config.toml
d_model = 320
n_kv_head = 5
norm = "layernorm"
attn_scale = 0.125
init_std_qkv = 0.0287
optimizer = "muon"
lr = 0.00763
lr_mult_down = 3.0
lr_head = 0.00381
grad_clip = 2.0
warmup_steps = 200
train_tokens = 315600000
MLP neurons of a small language model. Each row is named by its layer, matrix (up: input weights; down: output weights) and neuron, and shows model dimensions 144-239. Each number is 128 + 32 x the weight over its row's rms, rounded and kept within 0 to 255. Numbers have three digits each.
After each neuron's rows, "fires before" lists the tokens most often just after its 100 highest values on Wikipedia text that the model never trained on.

L7.up1533:134153119132166094140076068154134105175123115157130106154080080131150189101136146178152153117148085139131158075138137155136202104108171178109168169123152128120121117176130118137162097111146109082140176196141135122096116082118161115167115143103167064127171143128157080121118154086145148111
L7.down1533:130080170113134092079185175105155168121176100086115154091149102165084162115115107178123109189097156152137104148141053085119089070052149145142137151068156084120113126128144144175140139133125137079140144134130099090181194125163105141104113166091107140046143178165162201178136133129143134143
fires before: " |", "ed", ".", " "

L8.up334:083073126122157160112069085107103156155103108159168084155153121104111127092099144151163138137120104120191179107161158147151136078110110104053159127087126127118139137156109099081108115137132117129091142099083138097145119131125101128146107149093113154104207133110157098118131126163122120119
L8.down334:136148129108086130121173143113162067106006098143084087119115093130151158120158196103114100165110103122130124118102084137153133145105132085128168127174172088136072133132142073099066135124136124135105161105157134126148144120128143158139095089126172126151220147180069134156095190177161115106
fires before: "3", "4", "2", "=="

L7.up1274:213086094124085070128103116087148127101110133086112141137128144097109182144143127093127167212094133170167154118145071087180107102157105144141094115181128162087108128139107103136135133131116145169156217142171073191118159161156084147065182152091152124105124082149138099167137113160160121123
L7.down1274:113079133153131095140140179122120067151104151150130134102123140086158104078095123189152138172179163109087133136138157076114095118047106157173094127141188197119086155104085103105146098173102093133181148118107076133126153100124120083146113097149128119154183170145138120147136135100048131153
fires before: " as", " by", " to", " in", " for"

L8.up1241:107109120152143133166074107154100063151125132093067140166096105102165128142136153172139060146111127099130146115079127112129101131159122074133124149134105045134128125146138117142144146102108110121145153146118076062157133162193126123165096118130179091062105151056130083124138108168129164123
L8.down1241:122118084147084091103124090074152105141101080134158117113105100058104161119190181129163138174141102157208104123100113126135160067102115112093131152144155110110144097071160151185106103148116177113141098069168074117150107090137157149138175163103145125153137123193074165170109138145084135115
fires before: " |", "born"

L8.up919:112094159153156150120113084104074089192121126141130100164133103151147058113114138117142154111156119165089056165136095074178065137084162143092144158210138208137147134146085066185140148081107157191160071119164119148180075165092142112143108164087055137140159117083113193103068117046069176145
L8.down919:136147193186133120129147167195117178135115104115105078153115121152118100156105171107121093142194122129114180130130061150154092150105142093102090175098165094128192079131105141218180124140146114113135140109116131166137112110138026119146084135154147091092047131134099106142111152116135133110
fires before: "1", "0", "9", "8", " ", "2"

L7.up1130:077134120062045121170094143113124118139117118104147109104189148142151160100133183147099166109141068132153112110140112128179148134129158133117143086076116140129112117182157157093138132103108117156195183195130068189118114115125091111121047122181084109137155154117091145112108140116098152141
L7.down1130:118110123135167147078191138153166102164119135102108147167141159173126115129121098140165209142161158175066079127116121136128164125112096097120149103107120123113134136078126083116149105119150140166121160113138086152143093139179088051171184126136199110191137141157107140108142109161150149119
fires before: " |", "0", "9", "2", "3", "6"

L7.up674:103105133131101060110213137138094121104140135139102161157148076086091108113124148086101132116132122142158150183127179210170169135110087093125106117118069098111154149107089124127130137133135138141153135093132108200110163138051123142113135148112186073149138109114123120158126063181163094079
L7.down674:149106107132174142108137132108169196110154202178094104178146149145196144165124126153163093106120073122129178116158107168085136160093166162081139118123092111123131164124132144097212088118124102137099156111150122181140133075130116105115053183073056165155147109140141117150133107116106106148
fires before: "\n", ":", " is", " was", "ron", "e"

L8.up131:140136082169145117137152098149127112155076143139137156109136118066101128122115174154117139196086154116139147112143136065161137110070112138121081165122155141107134130125126067123167152064051170085137132119129066095142191172097148153118121125132133121162190099163130162144084137111111144140
L8.down131:081128114116100119118168138137132146089068181144085135096135186161136121103124175158084143178152128104153092114179174160178150100088148159152105116154106127092125115168140052128136132171127171148113139123062136165101159111092161151093149105174150077151169103157115154157200119130138076126
fires before: " to", " in", " with", " on", " for", " at"

L8.up430:106146129130160102102115170094104168117140130129089125208131121198151097097124117109140134107110092155151142136118065103104147133100123146116149106081123113154143121048108118143099138090126157136134175105122202137122097136174169096178150190087137123150094009125116090146156148140191168104
L8.down430:104162140139177109083167103215154148164133135143191051175152123090121118149056093113150130123176154141111199166101115128039126120161158068144060144108179091135132081125147104125180122146168145097117086104152119132162113163109035129147140116120139088117134138137099082154075085137122132147
fires before: "8", "9", "7", "6", "5", "1"

L8.up277:175061109145152129157106157086099083080107144119070189087150094157203112122121164136153153096179158151136091164090124152085144170134157101130089189150136165106117114144118116131166115109124148139134110120171152134152067169165138072109135164114120138100132147111125156101090145142064144099
L8.down277:142068158112122101158105127132104100085147154110122097143161139085165133147130116092107150097135139174106103126187115145104158087137124153156128170143178127116143168112127109108152139094125178155174153160145095062152138075101088097147079143059141150114111137141104181173105129109102072086
fires before: " ", ","

L7.up701:156160141174062138035107118133127105155111153160117131117094119167129112126086159111128107180097162152213051110074144102119131151083076139058160117228126132128121164157139155132133146137073147072103177120194163171143171143114148131189125094129173108105097163095128129111163165165136159162
L7.down701:161151124085133168179119147081103162133121122118161120101173125128189172170148104118118112103189145105104138068169077221142094132055106179133111116078166104096166116184174136125063165234139153118132110153141056168126089143125152119150168112146096196110172084113103126098130063132104160135
fires before: " |", ".", "s", ","

L7.up1173:116108093154074127100164099088122126150118132059089101150150100134122095174088135154120128180138172131139097078150179169072137157099113108170156125125119099079109106139146175108118137165108125146097117203096172131110148134077119120128098081141187060127113058154102116108137118103121202135
L7.down1173:103180099084109140109134195111176170160162096101112100103091132108147163128122101150116117156166082069144139104082121126154160160121105179153116147186141134145094145176068076128130106129151158146135142120137173146144083116081111154122218070065160119181115157163162155096163117160117147118
fires before: ",", " and", " in", ".", ")"

L8.up592:104097107146151116147142126162159155214092161083152109177148085134149085131101111115117154158153120152134147076205150111099124127055077100179140081136160152127119073130081131166097149190055147107157158118051149122087144158139131132153100099159164119092123083080175138163153127070129172127
L8.down592:082140133060089121127128114079235109076148098107134133055128118078125154151105071196090132153118122126161105061062103086185099150118120141114109157175125167096194106152090091114195154116144132102166127151090164137163095129144135151161233067112136078198079155130162127121134176165104115108
fires before: ",", ".", ")", " in", " on"

L7.up1373:116125079123136117150107128110119151110142075121128161150141095145144167093162123147104128138122099140104106116089122064140092117181152113140129095143034204138162155108163084152107076121104151107093182139150157074121101125136112167169068110144097089100099169140108183123126119098088113148
L7.down1373:149137101124119071131159109124146102175157099099092151125124166150080198130183154106203079085131067174175120132153098095182126174104107114130104116120120125133117088117118165123178072127097123138136116120147141125145120169101094154107105069095138119114126115110081125143180107079137111081
fires before: " |", "s", " ", " ===", " Set"

L7.up980:078123126100095110139144137124129137154085114124163128162158143095136149157086194169081064153152083110160157138141062138125110135113119121120073161117075115192095130096100107067134178123141078065098128137130154143124137139179125153092095101054109171078093111138066150114162159129151175116
L7.down980:184124082145123090087183172164148101143152091185132139108128137141099034095138137141154206150185143089120123204103128107104134130132104157124093110152098095107128069184142163129136082107090097148099154105083124173113158123140134110119162127077169140086158115193112082140115119105170143132
fires before: "4", "5", "6", "7", "3", "8"

L4.up420:117120161111076133116148166168121103125154107144091148083124136153127126092120132149081111110154119040137162125115075132198105127075135129116122057084138144178128098127175150141094157118064107159161128097166099150128123103157135138066137138138113081107120128100086081101140152162150146124
L4.down420:190083074125134149121180137098099162145159089064157127114155134132099137166131061110177143143128188163106121114144156153144127089153171116065120113146188190128147152081099144018158140125122087132105149110116099093127106122132078070169049130097151194110114143112175117185148144121113098090
fires before: "\n", "ster", "s"

L8.up1483:163176159144130131078137190163167098141132150111128126082126110125123120206121185125134162091152079146127130096171128079122172161115131124136073175151063091125152226131105192118123112143129179091163168108138092058111116174141136082182163100085083171119160145154138113131146078138103120101
L8.down1483:096087181157106154135097143154096176093092110122123137107144148109085058136106113164130118128118138086143134101158163109128112092130076116110082134105114132154152117091159119138131127104086138133104072147159137148187116140099113114139075193145175084124136054078164132154092135124142162168
fires before: " |", ")"

L7.up155:134168157211119167139098141177124073134150117093128164142165140092099162112097117207105102101104182140203099134188137068147166147105193168099061121131196125153145153109163130118171064144112138082119126095141148080133166147133162102083080148134181156098145088146156121191146158161166149081
L7.down155:112109113079147124105156088079163183121102166139150134197139124127107149158133134095127179137165139165129113168146093130143157103152121130109104116120170089072134146120124130132027139149096128127153098156143124167106128107210128103082147097129060130152105104178112155109178181146133152163
fires before: " the", " to", " that", " his", " a", " her"

L8.up1308:080101126100120142191144169153090098135075165104161202114106149124118093134123135110147128149098204072159086169189152077112118144186160108162155074176125092163117128146096163175093130103125095127152143126127097101133118114175113117109140095135110143147143137117139182175101125205158077078
L8.down1308:130095142098100160135187137117149116107151072068109121120139122162153128143124185112164185115159063113115132132116158143077083101130066190160145114099172165124082156095164088140178127132168124161102125124049109101120065151135183145145167151061109091141112160162092027122211090138115134125
fires before: " ", "1", "2"

L7.up3:135159161123101112119089195151150097124135099108165152093154142174132132162125087048110131168131126104153167037118105162084169135113137190132156144081127116103110102157118203128045174120095115071161146130130161135120174104131117114117103140135174088127161131166149097121164068158140173112
L7.down3:120137150120130091109080134141134172114170185145167104204080122139194104121147178101099150146128129118159120149092149165142146146096102158173153134158123211114160076108126089116155157126104123121040126144155116142135098082127094109087132159094138113137075099207123162094099162148107166166
fires before: ",", ".", " (", " in", " and", "\""

L4.up11:147119137173119116142158113118115145146075160133127109137110099096110103109159060139102093045112111140162166103131106113089147119122114058161090072117107148154188156144065117121099175090116154143141155121112142170087153141097157143092147155185119099104134083190080148126123102103065140093
L4.down11:119144099115063183122123144178111139144128227130132104115140143135144189081158141142129133115097121137096111130138159067134179089152135106096157099123112096073156082146069147107096112118106134118133128142152129100154123162132143092165062168150142108165129135116122076128123129183099131127
fires before: ",", ".", " and", " on"

L7.up321:188170126107157154188129115099143154153094124086175162150159090120161129123099147122125133114123143128160138199109139133157141164155145141092101084117131126145171120184082111122083113134096102143139133141100118130176126163120142167121108077092100141049106154117099170078130135155101138117
L7.down321:126153088113192152134154090112148096124157171134130131118162104149113123126127079060120080179100147111137129117180175148130129142118155101140135136123149159117136061078186074161132142139124141195110120077152127139129113090142135123158131042164168140125108174109102153159191161150107093102
fires before: "1", "2", "3", " ", "0", "4"

L5.up928:126171106148106126104151098113116119176150121111114148143104135092128159082191092140144085142079152135119145121150094189136084145178124125109097147105178151116139186079127087111095116109086193041145084063123174107094195138069136090180128105099117102098181126129067141104147169141120097153
L5.down928:098132084139120149100129125059169112146119136099109144130151152154068099165141098170070149112114195132114133085178103112153142140126134115154153122150094085042139095108126126067111123121116157137166107078070111131067135167100085073135121192143148188114109088157112155158135139109185141144
fires before: " that", " the", " he", "8", " a"

L8.up1338:131188108143098125145091089118176120132147120101118173109079160073140160141095138127119169158065124150172137134108097133131165087143184125095126162139175128138117193144136143077172095097096155147171183078161147092142140076090149109117149115116127097120196077136058100157104109150147129128
L8.down1338:115128137162108125110165110130139116116140111160145146123097136100116132158124118034112114164116121154152124130214106041133114121126092134166156128125138127109164091148088173143136113153100136136112136105125128115167105106081135066148089138063121158174119170085111124227126183090116173076
fires before: " |", ".", " "

L8.up394:128190121106156167173162164164090142134103148144157121108206152125102179123147178151125174116092091096106104077148099146108158160154075097123102141142079137156024106106136110087146112135113127085104179089142182197123183139110053072136123123131112109140133100109116124169124156087104182132
L8.down394:125090127119120153113156111118074150138117057132038163195165143127155107159084150111152174115179158143147100117143102102165079189112071117099082049118103093129144111090096162150098119142112116150144178064101058095167172132137103157168182118099123107133155131086108121110097118104092142096
fires before: " |", ".", " in", " (", "s", ","

L5.up1266:157130071147107143113073127144161078152159151106128112142172062131115102130120123070105136132090144178102087173130156186160111081097117066127158154149121125121117150126113134099123157116080083148154083132154107106157156093122123135165130151124124105069127084112176107097131130093204131097
L5.down1266:162172208167093120140118175181164131136177119123148156126150172167082123179138157174199103138128136102147112155086111150133100190136077092171107133111135123118071110108133077095135065051124126141098137098139113139175120135088162160140077043069170130134055115093141123140146072126083153085
fires before: " ", " |", " —"

L8.up273:113146150157075145092083118131151154126068109163116087179181130130059114213155142192152122121177125148092132138113133111150102127181099154116063133130136178170132148113207080104075149105092145100183128096143163143102113147173189184181131147109159137091106153095137104104132093146146154104
L8.down273:070090105129153206122118185180127160102164095110206170100138090144144088122130133119176174062070105094096166160159159123129129118179132112122136116176085162157083075125176146143133135115107202111122095129114137109185137107055094191176111150150134054126160072133122127163179135059143090071
fires before: " |", "1", "s", " of"